From a checkpoint of a small transformer trained on Wikipedia: 11 layers.
MLP neurons of a small language model. Each row is named by its layer, matrix (up: input weights) and neuron, and shows model dimensions 245-372. Each number is 50 + 10 x the weight over its row's rms, rounded and kept within 0 to 99.
A block is one neuron, or neurons of one layer that tend to fire together. After each block is what it responds to, as a language model described it from the Wikipedia text at the highest values.

L3.up912:47 42 57 39 38 51 59 61 62 53 45 41 45 57 48 50 34 43 46 43 47 53 55 45 49 54 54 44 53 43 46 67 54 27 33 64 58 67 32 50 63 46 59 52 27 52 59 37 60 35 31 54 38 47 45 54 38 56 51 50 72 51 57 56 38 39 43 29 27 46 55 38 55 56 46 41 59 36 56 67 49 38 58 51 58 35 58 60 63 57 62 40 80 60 47 57 55 53 48 55 59 51 52 62 35 42 55 47 49 48 55 50 45 46 49 61 58 57 46 45 47 60 56 45 53 50 27 59
L3.up918:52 28 45 58 45 17 39 38 41 48 27 38 53 74 52 65 47 51 47 51 63 51 46 70 56 54 67 47 64 54 59 50 36 38 43 45 47 57 53 46 56 76 54 40 65 63 64 38 42 48 42 52 38 53 60 36 53 28 68 68 57 66 45 55 45 39 34 41 16 57 54 56 77 56 51 33 68 39 43 48 39 53 43 53 41 47 44 31 38 43 51 53 58 44 43 52 62 41 55 56 50 48 34 55 49 44 46 55 50 50 43 44 43 37 55 60 62 42 54 20 63 46 54 53 50 43 53 68
L3.up999:64 47 71 71 62 49 42 48 47 40 46 58 38 47 50 45 46 47 63 56 59 40 55 46 45 53 63 67 42 32 68 51 61 29 34 72 56 48 60 50 58 49 64 53 51 48 38 60 51 46 30 44 36 41 65 51 35 69 57 64 44 42 42 49 60 52 62 55 49 21 54 55 57 54 46 38 70 55 59 50 49 39 42 36 70 66 33 62 79 35 61 44 50 51 43 49 63 52 30 53 37 24 52 45 46 67 40 54 51 44 35 54 41 48 57 45 27 56 43 47 30 58 61 47 52 52 66 51
L3.up1464:42 52 65 64 76 33 57 67 54 51 52 40 38 37 46 46 55 48 51 55 61 53 28 44 42 42 66 52 50 76 66 52 54 34 52 42 49 40 55 56 65 56 45 52 60 46 68 52 48 38 47 58 56 42 53 54 54 49 51 47 55 58 45 64 57 38 68 55 37 46 53 49 61 35 47 33 66 55 38 59 39 41 63 56 58 51 41 54 59 45 59 36 49 56 50 53 44 60 60 48 72 31 39 48 61 57 53 49 62 40 43 33 38 65 36 39 46 55 63 45 42 56 72 55 51 44 55 67
L3.up1853:67 41 50 63 64 38 61 50 43 60 44 51 37 49 46 38 49 44 51 53 47 49 47 55 59 39 38 34 50 65 45 39 49 57 44 44 53 55 46 57 67 55 56 26 53 49 58 50 57 65 46 45 50 52 68 58 56 62 46 53 49 55 54 60 43 46 27 48 39 47 62 68 73 51 29 30 56 45 58 56 55 61 44 34 61 49 31 48 37 43 45 49 48 59 39 46 63 58 59 51 47 46 50 39 56 33 50 40 53 49 44 49 31 59 44 50 46 39 64 45 34 40 37 44 49 54 39 53
L3.up1916:59 45 51 61 63 51 38 43 64 61 50 54 51 56 52 50 32 48 60 55 35 23 54 48 36 59 28 39 73 42 65 56 41 18 25 53 56 58 31 54 55 53 33 51 61 62 59 46 53 53 55 53 61 51 47 62 61 48 62 46 52 68 51 64 38 46 43 56 40 40 44 57 63 43 54 36 51 49 53 67 40 40 72 53 36 39 38 61 40 39 60 52 54 49 47 60 45 45 60 47 47 51 51 44 59 57 45 50 34 51 52 34 48 39 59 56 42 55 59 52 53 66 56 40 56 53 35 64
L3.up2154:42 36 69 48 67 46 54 70 45 67 51 45 39 57 35 35 29 64 54 63 52 41 57 55 54 40 42 42 48 44 56 37 64 49 53 48 54 50 50 61 54 42 37 43 66 55 32 52 43 57 27 58 54 53 54 53 54 43 38 57 49 49 57 61 56 59 64 46 48 37 62 43 66 30 56 42 45 44 52 39 65 66 49 62 43 71 63 59 51 55 38 58 49 49 64 55 49 42 40 37 26 55 49 49 49 35 49 37 54 59 47 54 27 54 54 47 44 47 67 49 42 49 41 32 48 46 63 45
L3.up2472:60 39 70 40 48 47 60 64 56 41 29 31 43 51 45 60 44 32 56 62 58 43 52 38 47 52 46 38 43 65 62 42 50 27 43 76 47 39 48 45 40 49 54 51 61 54 53 64 43 48 48 48 49 46 62 44 44 54 48 48 65 52 63 52 42 39 53 48 65 58 31 53 55 48 53 34 61 51 44 39 49 42 34 39 49 52 42 38 58 42 59 57 47 70 39 40 36 53 47 43 64 24 59 43 54 48 51 49 65 50 59 52 49 44 50 56 36 66 31 48 55 34 60 62 24 55 46 81
Description: Time-period phrase continuations. Tokens inside time expressions where a year, decade, century or period must follow, e.g. by the late| 1990s, end| of the war, 12|th century.

L7.up81:51 36 34 38 54 58 37 51 47 49 42 54 61 42 52 42 59 48 61 64 56 26 22 49 58 52 55 31 43 51 60 45 54 52 45 54 35 49 49 48 60 37 50 66 73 50 61 65 43 41 42 57 41 54 67 51 51 62 44 47 54 38 41 35 43 55 60 52 49 41 40 50 43 28 60 42 52 72 40 57 48 55 58 46 44 40 59 53 51 26 33 60 50 34 61 51 51 43 58 49 56 56 51 57 55 48 48 55 50 32 57 50 53 42 47 49 61 36 27 57 55 56 59 56 63 59 49 53
L7.up427:43 47 47 61 63 52 56 51 61 43 42 42 66 61 47 47 61 35 45 46 45 40 45 56 42 63 41 61 42 30 45 46 47 45 55 68 44 59 60 65 40 42 52 57 37 53 39 57 54 38 44 42 39 45 56 43 41 61 38 59 53 48 51 56 59 53 56 70 46 66 35 44 48 61 45 50 52 63 37 47 49 37 43 49 51 50 39 53 52 46 56 38 49 56 56 43 52 36 32 45 56 63 33 46 35 55 63 37 45 66 58 67 36 53 47 39 62 54 58 83 49 58 52 58 58 45 58 54
L7.up1229:54 55 62 33 59 36 52 59 57 61 54 50 53 59 65 46 49 44 55 37 49 59 53 59 58 39 63 63 43 54 48 33 39 54 49 46 20 52 61 53 67 42 40 44 43 49 57 51 39 49 46 15 47 45 38 52 51 50 39 58 45 51 66 51 32 54 65 55 63 63 61 45 55 52 36 60 49 42 43 54 55 48 52 54 56 55 52 53 41 39 63 44 51 57 48 65 45 63 40 60 42 63 40 47 42 33 62 66 48 31 59 51 45 41 47 45 49 39 54 41 33 50 65 60 35 56 67 47
L7.up1269:57 38 50 37 45 59 50 45 65 56 37 57 65 50 48 43 51 61 69 38 45 44 46 47 41 52 67 41 44 30 65 45 63 60 45 34 30 45 59 50 64 59 46 60 57 60 53 48 45 60 61 66 33 52 47 58 75 47 40 50 45 41 57 40 56 49 48 42 50 54 68 69 63 30 58 58 60 53 44 51 59 54 60 46 61 60 56 53 64 41 60 46 44 46 59 63 38 46 59 57 61 43 53 39 47 48 57 48 43 55 55 50 51 47 58 47 49 50 61 42 48 57 61 47 61 56 51 55
L7.up1387:53 42 36 44 58 58 70 38 43 37 45 71 61 55 44 35 66 51 64 39 43 62 46 58 49 52 34 55 51 47 53 37 36 47 43 42 48 67 64 47 50 50 43 60 39 44 41 46 62 50 33 43 55 36 54 35 39 62 45 33 60 30 45 38 57 59 33 55 50 70 55 47 34 45 36 46 55 33 55 54 53 43 59 48 36 59 42 51 42 53 36 45 58 46 47 48 53 36 46 43 54 37 50 52 40 44 48 53 54 61 42 58 42 53 50 41 49 58 45 62 60 51 43 43 64 64 54 54
L7.up1607:58 46 37 53 58 46 56 35 54 46 44 54 51 41 45 44 49 50 41 49 47 53 54 67 54 72 56 38 35 34 30 53 38 62 57 73 39 55 39 56 48 47 53 44 62 51 67 48 64 41 40 54 52 50 41 57 52 44 46 64 55 50 43 41 54 55 51 42 48 34 68 64 76 47 67 40 56 48 45 39 54 46 62 51 52 58 37 46 52 52 56 39 39 65 69 33 48 40 43 56 58 63 41 50 47 37 43 35 60 48 53 57 57 42 42 47 67 45 42 59 60 34 49 51 50 44 59 37
L7.up1649:40 40 69 49 52 36 33 46 57 50 57 53 56 61 50 53 53 54 47 60 54 66 49 58 55 53 49 48 53 55 44 42 39 63 39 43 38 53 51 37 41 48 38 50 59 56 46 65 62 42 51 38 68 52 34 43 56 48 38 43 44 43 61 42 63 44 65 45 70 78 47 52 39 66 29 55 71 58 22 41 44 46 31 51 59 55 34 52 58 56 47 61 56 53 60 58 55 50 57 47 46 38 45 57 52 34 52 47 59 41 51 48 52 40 58 55 58 40 48 55 44 49 40 64 53 51 68 40
L7.up1932:40 64 57 53 43 45 51 42 51 49 42 63 50 54 59 41 63 53 50 42 31 37 47 66 37 55 62 49 61 42 54 14 46 43 47 37 45 49 67 44 55 40 59 61 57 49 54 66 42 53 26 50 63 53 35 74 62 52 50 66 40 46 38 49 44 42 45 42 65 63 53 55 55 40 58 61 34 55 40 44 52 43 60 67 73 46 46 58 51 52 64 54 43 58 54 41 53 62 47 56 47 64 51 42 32 41 49 40 55 47 57 28 47 31 66 39 44 38 43 60 28 60 37 55 54 58 63 35
Description: Music track and performance terms. Music-production words in song, album and soundtrack descriptions, like guitar, song, b-side, string, theme; some unrelated word-fragment cases too.

L8.up2276:22 57 60 42 65 47 57 54 58 53 58 47 64 63 33 51 48 50 26 61 58 65 36 42 54 57 44 56 45 31 50 46 47 47 43 39 54 57 65 38 50 46 41 49 73 38 54 34 58 39 47 32 56 56 49 57 51 34 58 42 45 43 53 67 52 44 44 42 37 52 53 56 69 55 50 56 47 34 48 45 47 46 31 52 51 48 29 56 59 40 50 56 50 38 51 54 57 62 35 56 42 34 58 58 71 58 47 58 57 48 43 40 22 57 38 35 46 41 46 63 52 39 56 71 47 63 75 45
Description: Track listing entries. Item numbers and leading table cells in album track listings and other wiki tables (the 1 in 1. "It's Mine", a leading |), plus scattered words in song and album prose.

L7.up615:36 38 51 54 53 27 41 44 56 32 36 38 54 64 44 55 55 64 36 56 40 55 55 60 38 45 76 56 57 47 30 61 45 39 39 40 61 56 49 59 46 38 58 40 46 38 49 52 59 56 50 51 63 50 53 68 59 41 61 41 50 59 28 64 45 42 40 54 58 39 55 56 50 56 44 81 40 48 40 37 48 69 56 46 52 50 45 50 51 30 42 64 43 46 59 53 44 60 36 61 67 38 40 53 35 33 47 61 41 44 45 65 43 57 64 61 44 56 43 34 60 40 58 61 40 54 62 52
L7.up670:54 59 64 36 58 57 35 61 67 34 55 34 56 67 54 64 46 55 50 34 67 58 57 44 46 51 43 58 47 33 47 33 55 55 44 57 63 46 51 45 41 63 65 52 40 51 46 62 51 40 42 42 61 50 49 57 55 41 41 69 52 60 49 61 53 52 34 58 39 51 46 65 53 47 45 59 46 44 45 47 54 46 31 65 63 45 34 32 53 67 61 37 50 53 55 58 43 51 33 48 54 47 48 41 46 57 37 57 60 57 54 50 55 52 43 46 48 55 52 51 50 45 50 43 46 54 45 48
L7.up983:44 52 56 54 49 44 55 44 66 35 48 59 53 53 47 46 55 37 63 60 46 57 29 71 40 63 59 51 41 45 38 43 55 69 61 35 59 60 56 40 47 57 41 43 32 48 24 47 37 51 42 56 57 42 36 63 57 49 46 32 44 28 56 40 47 56 56 63 55 45 35 61 46 53 42 38 61 61 45 41 41 34 35 59 63 45 55 57 53 63 36 60 36 55 62 48 33 46 45 69 52 32 20 54 40 54 52 44 65 34 54 53 63 53 50 44 42 64 40 58 33 38 38 48 60 64 60 45
L7.up1082:49 63 42 58 45 48 67 59 57 46 66 56 49 55 54 37 59 58 59 54 46 83 37 59 55 50 37 61 29 58 37 36 53 52 52 36 44 43 43 34 45 37 47 67 60 51 57 63 47 44 54 48 44 48 48 43 38 46 45 52 55 46 52 52 56 58 61 61 63 54 29 60 64 49 56 52 51 59 51 47 58 51 54 51 59 42 51 42 46 67 59 36 41 37 39 53 53 40 40 44 59 59 40 33 40 50 57 63 34 49 52 65 46 52 42 54 34 56 52 32 52 65 46 48 55 46 41 40
L7.up1491:50 50 43 45 64 50 56 46 44 16 35 35 45 42 58 30 47 50 43 70 52 44 64 52 49 43 41 48 45 48 43 37 54 63 46 62 42 37 47 55 53 53 44 39 31 53 47 55 48 58 58 34 52 56 48 64 48 58 64 50 66 53 57 45 47 52 47 69 50 59 51 68 50 56 58 58 67 68 50 42 47 56 57 30 58 48 56 52 48 53 58 62 36 54 54 54 46 51 44 54 51 47 39 50 57 39 51 69 48 34 60 47 50 39 58 41 45 46 48 54 33 42 52 50 50 66 54 44
L7.up1941:48 53 36 40 54 48 42 75 57 32 41 67 42 52 44 63 61 50 64 45 62 46 46 35 44 50 54 60 39 65 52 44 33 47 36 50 64 51 38 62 50 67 54 55 57 40 58 74 43 60 49 38 47 50 52 49 52 46 50 59 52 50 47 47 53 48 76 40 35 30 41 47 35 57 47 48 52 40 48 35 59 46 49 43 45 49 37 51 39 48 53 61 66 70 55 47 42 53 46 46 47 47 49 60 51 47 65 45 61 39 48 51 61 61 35 54 46 41 49 39 48 53 51 57 67 29 40 58
L7.up2016:57 47 50 31 38 39 48 58 37 50 41 37 43 59 62 35 57 62 68 45 43 48 50 47 64 44 32 41 57 45 59 50 42 54 51 47 53 37 48 64 56 60 52 65 65 47 50 56 57 59 27 56 45 47 48 44 36 52 40 59 57 54 83 51 24 60 38 51 50 31 45 50 57 43 51 56 34 54 47 49 23 48 49 62 54 33 26 62 46 58 57 45 54 32 41 42 66 55 44 46 47 36 52 32 30 59 44 58 40 67 44 39 48 43 63 56 61 53 35 67 66 39 44 36 56 40 64 66
L7.up2483:50 60 42 62 35 42 61 64 55 51 28 44 63 52 67 50 49 35 34 54 68 50 45 50 67 52 48 46 51 53 50 53 54 61 60 69 53 49 63 38 54 54 74 41 40 58 48 49 41 52 50 50 52 34 48 49 71 60 40 60 45 40 48 63 59 66 33 51 43 58 39 51 52 61 69 65 41 59 47 47 37 43 56 51 44 51 59 40 52 51 64 81 43 63 44 86 43 54 46 57 50 41 28 47 48 56 36 42 52 41 61 47 49 48 44 39 40 58 60 45 53 37 42 54 51 47 65 41
Description: Word-initial letters, decimal points. Fires on a lone first letter split from its word, often C or c opening a quoted title ("Catch…", "Cymru", "crooked"), and on decimal points in table figures (−6.7, 2.3).

L7.up699:66 59 35 39 45 39 62 67 48 45 39 46 41 42 51 37 62 48 53 58 60 38 42 34 32 52 59 67 53 44 58 40 38 54 46 47 29 48 69 55 39 56 46 43 61 50 52 41 32 43 53 62 65 21 44 70 60 52 25 43 67 48 60 34 36 58 55 41 60 58 55 49 77 50 63 68 69 48 61 70 55 56 46 63 52 59 38 72 58 75 57 39 39 44 37 41 40 53 50 42 47 61 42 63 56 44 51 39 37 42 54 48 47 49 36 60 46 40 53 46 45 63 61 63 30 46 41 50
L7.up737:72 47 55 40 43 52 55 57 46 27 60 55 59 30 55 35 43 52 38 51 59 35 57 43 62 42 66 50 47 40 63 40 42 55 57 46 63 40 63 62 43 42 41 52 41 55 51 41 31 53 59 44 51 52 38 36 51 37 38 34 61 34 58 52 58 54 60 59 71 59 21 19 60 37 53 43 40 52 52 46 55 58 43 56 49 50 64 56 43 58 53 55 43 42 38 60 41 53 61 52 45 31 56 44 46 60 51 39 43 49 37 44 48 31 47 60 65 53 36 54 35 53 43 57 41 60 53 65
L7.up849:32 65 39 47 63 63 61 36 52 62 43 50 42 47 51 44 49 29 47 58 61 53 39 40 46 55 44 35 31 45 61 44 69 51 51 66 56 38 45 62 54 32 49 19 49 53 44 58 43 42 59 42 51 49 37 52 61 43 41 37 62 51 38 59 33 62 62 38 26 61 41 56 56 60 50 50 51 44 51 38 43 52 50 48 47 50 45 47 57 35 58 43 21 39 55 44 53 49 53 61 40 68 49 34 60 39 54 44 58 54 45 50 28 62 52 43 62 56 49 37 46 42 46 45 37 33 52 33
L7.up1377:37 44 53 27 39 34 53 46 59 61 49 53 40 43 60 55 24 53 51 39 58 57 61 51 32 52 66 57 59 54 50 45 33 36 41 55 31 48 68 46 50 41 69 49 60 61 38 41 32 52 66 58 38 52 52 59 32 62 48 56 41 55 49 56 50 46 50 48 42 43 49 50 61 54 52 72 67 31 52 55 67 50 51 52 46 57 44 55 40 53 47 60 52 54 60 68 42 55 51 59 47 52 59 52 57 56 56 56 33 59 49 48 58 48 46 33 50 48 39 48 43 37 59 33 54 28 56 51
L7.up1673:46 60 45 53 67 40 45 41 47 36 46 42 61 51 42 43 51 55 39 39 54 54 55 35 34 36 62 53 59 67 43 34 42 39 40 52 65 64 43 53 48 52 50 36 70 71 34 56 69 50 60 57 47 45 59 58 47 64 35 61 47 51 71 70 38 45 55 61 63 45 37 45 72 53 32 59 60 54 55 49 50 36 45 43 39 52 40 45 65 48 33 45 50 58 43 56 50 52 44 74 58 56 41 40 55 47 50 60 54 42 31 61 56 44 39 45 52 51 62 50 69 46 54 50 55 56 66 69
L7.up1937:46 43 43 49 36 42 80 44 35 57 39 49 66 53 62 55 51 65 33 66 55 59 57 53 69 64 60 34 51 47 56 62 25 38 62 54 61 45 53 66 44 59 53 46 60 70 71 42 56 56 72 78 61 41 41 51 62 45 57 39 60 44 57 46 43 53 59 54 50 56 62 43 48 61 43 56 49 60 31 53 46 44 55 46 51 49 50 42 60 39 55 51 55 36 49 45 46 48 81 48 62 58 53 36 53 53 33 53 41 47 67 66 39 57 60 50 46 41 52 34 55 40 68 60 52 49 48 36
L7.up2194:42 60 53 44 55 48 54 44 46 29 44 39 51 50 46 48 54 67 37 51 74 55 54 49 54 53 57 50 49 32 59 54 65 40 29 57 59 54 40 53 38 50 57 50 58 72 82 43 64 63 43 43 53 49 51 43 45 61 71 40 45 42 64 49 29 58 41 52 65 52 44 50 54 50 53 56 45 46 46 43 53 32 62 61 39 54 50 31 54 42 53 37 45 48 22 60 42 40 44 46 46 45 65 54 50 64 51 54 58 62 46 57 34 33 58 39 37 45 50 57 68 33 40 56 52 54 47 59
L7.up2447:57 46 54 48 38 43 40 29 66 40 35 36 48 52 63 59 44 58 30 41 43 52 63 47 43 52 64 42 59 49 56 52 67 48 47 57 51 45 62 80 45 54 55 51 65 49 62 43 45 54 47 33 54 52 54 32 42 43 49 46 56 53 61 46 37 66 48 38 65 64 49 44 64 28 45 31 46 56 53 72 37 58 57 52 51 84 41 45 51 46 52 47 31 58 55 60 48 63 62 66 55 43 45 41 61 56 62 58 49 46 59 64 50 50 35 49 50 54 35 62 58 30 48 52 55 49 39 74
Description: Decade and century prefixes. Century digits beginning a decade or century in time phrases, e.g. the 19 of "late 1970s", "early 1990s", "mid-20th century"; weaker on other date and number tokens.

L8.up2241:50 45 59 54 55 67 48 48 44 33 45 42 53 54 68 62 39 60 35 45 51 50 50 47 62 61 44 55 56 40 41 40 87 44 60 34 30 62 45 66 60 43 48 43 47 74 57 50 62 47 56 40 53 45 48 57 43 58 70 64 42 55 53 68 47 51 45 61 42 58 59 40 51 50 57 63 49 63 42 62 45 56 45 45 46 41 62 67 50 46 58 28 52 26 51 51 46 51 49 27 64 38 54 57 47 41 57 46 43 36 65 52 46 42 53 57 48 46 49 33 49 45 43 47 40 55 56 39
Description: Mid-number digit continuation. Fires inside multi-digit numbers, mainly on thousands-separator commas and decade prefixes, as in 2,400, 10,000, the mid 1970s; weaker on predictable second halves of fixed phrases (lower-middle, cause of death).

L8.up1472:49 65 33 60 58 41 40 58 52 45 46 51 65 46 52 56 50 60 54 43 48 58 46 48 68 35 53 46 46 54 51 37 55 60 51 32 64 36 68 45 47 42 39 64 53 66 56 49 60 69 54 59 41 46 43 46 75 55 65 56 56 46 52 59 71 57 42 39 49 56 24 64 55 43 43 59 47 65 29 58 44 48 43 45 37 40 58 58 36 57 43 69 44 47 49 57 64 61 56 57 61 37 34 52 48 50 31 55 70 37 33 59 38 43 60 45 49 46 57 53 52 51 57 57 41 48 49 41
Description: Numeric decimal separators. Decimal points and thousands-group pieces inside numbers, mostly in stats or election tables, such as 2'.'8, 82'.'3, 145,'18'6.

L3.up505:55 48 23 36 63 52 46 61 32 58 36 62 62 47 45 50 46 44 56 43 58 51 44 53 67 41 32 48 58 38 37 50 16 52 54 58 48 41 67 72 41 67 44 61 56 52 41 69 27 54 53 47 59 41 68 27 48 53 65 56 47 51 52 37 39 50 42 41 36 66 42 57 54 49 58 31 45 59 62 38 43 40 43 45 59 56 48 44 34 34 59 57 53 44 41 74 61 42 69 58 46 66 62 49 44 40 53 44 46 46 48 46 37 60 34 57 56 40 63 67 39 39 48 56 70 37 40 62
L3.up567:60 36 72 59 50 47 53 50 36 32 36 48 72 47 44 63 50 43 67 37 57 60 63 54 44 59 48 47 61 39 53 47 36 68 42 53 59 52 49 57 52 54 58 58 65 48 25 63 51 50 48 45 57 78 65 51 50 64 52 69 52 40 47 46 44 63 46 69 46 32 54 35 43 54 33 59 62 43 46 43 57 48 44 61 63 47 51 51 43 70 40 53 53 48 49 57 44 32 31 47 45 51 47 53 43 42 37 53 64 39 64 46 58 61 52 55 52 48 62 54 59 67 54 40 41 53 49 61
L3.up596:65 55 59 44 40 51 55 64 45 41 42 54 47 40 61 52 55 40 47 38 35 55 44 65 50 31 54 43 75 57 29 51 56 48 50 48 58 43 43 54 55 52 47 54 53 60 56 51 38 46 53 49 52 40 61 40 58 51 47 49 43 58 40 56 52 51 57 65 67 58 47 37 46 54 47 44 51 43 49 32 58 57 53 38 46 40 50 59 57 59 49 48 45 56 47 71 40 44 58 56 33 59 59 60 51 53 59 38 33 51 38 55 53 43 56 47 59 62 57 37 55 60 47 72 44 42 49 42
L3.up754:51 55 55 49 45 39 53 72 54 35 61 56 36 55 49 62 48 39 61 76 67 62 39 49 44 71 43 38 46 50 55 59 56 53 64 54 67 50 66 55 36 63 59 43 32 51 38 55 53 53 44 39 47 41 45 43 61 51 58 54 55 68 46 52 36 50 59 63 43 55 43 45 62 65 46 55 53 21 69 57 45 56 62 52 57 51 38 50 43 53 50 29 53 42 37 52 39 45 57 50 43 52 38 49 39 47 52 53 61 52 64 56 44 48 37 52 62 62 55 47 69 56 50 44 74 55 50 60
L3.up1534:61 55 52 64 56 58 44 61 59 55 44 50 71 38 30 62 45 40 61 71 65 59 46 49 62 49 47 63 48 49 44 57 54 49 63 47 59 59 62 57 43 55 43 36 59 62 34 41 49 44 53 40 48 55 50 70 49 65 46 65 21 38 51 55 70 59 44 44 58 56 59 39 44 49 48 30 65 51 61 52 51 36 67 54 55 43 51 43 34 40 60 47 59 61 55 49 41 74 41 55 57 64 57 48 53 45 44 51 46 52 51 49 75 58 47 48 35 34 60 45 57 74 61 49 58 64 50 54
L3.up1571:39 33 44 54 61 41 43 66 56 47 43 48 58 51 51 56 42 42 57 56 57 53 58 42 65 57 57 42 72 42 53 60 36 51 48 41 50 57 41 56 47 47 66 58 54 49 48 49 53 57 51 67 45 41 67 44 55 52 62 53 44 36 41 44 31 65 38 56 44 50 62 50 42 48 62 50 43 53 47 36 44 48 53 53 64 59 57 44 29 54 53 50 42 60 59 56 47 38 39 38 64 54 46 52 48 44 58 61 36 63 37 57 66 41 56 34 47 27 67 46 45 71 38 63 36 36 63 51
L3.up1900:55 33 49 66 42 56 25 52 48 44 49 39 49 41 39 53 46 40 62 57 73 48 48 48 39 49 43 60 52 41 47 34 39 36 46 35 51 39 54 47 48 73 60 50 52 42 34 51 51 67 58 60 69 52 43 47 62 60 49 69 56 46 51 44 35 59 62 59 60 45 56 61 43 65 33 52 65 41 43 40 48 50 61 53 54 37 47 37 39 46 54 42 66 47 49 53 40 35 42 38 36 62 49 54 39 38 40 46 52 48 75 56 38 57 43 51 49 48 59 54 63 55 38 45 47 38 46 63
L3.up2249:46 40 66 44 69 65 30 45 37 54 68 52 57 50 33 66 37 55 39 39 62 36 48 52 41 36 56 51 61 50 51 43 58 57 43 59 32 53 58 42 41 50 44 41 48 44 45 40 33 57 34 43 54 60 55 70 63 44 39 56 47 49 56 54 56 44 41 56 41 56 44 52 51 69 53 43 43 39 67 55 65 62 36 68 55 39 50 47 41 68 35 59 59 43 48 44 48 49 58 42 43 44 64 69 41 42 55 55 39 38 58 51 56 73 41 45 64 54 54 70 41 65 58 44 63 33 55 55
Description: Name starts and sentence ends. Sentence-final periods or ")." after names and titles, and capitalized first letters of names opening paragraphs or quotes ("'H'ornet", 'H'ightower).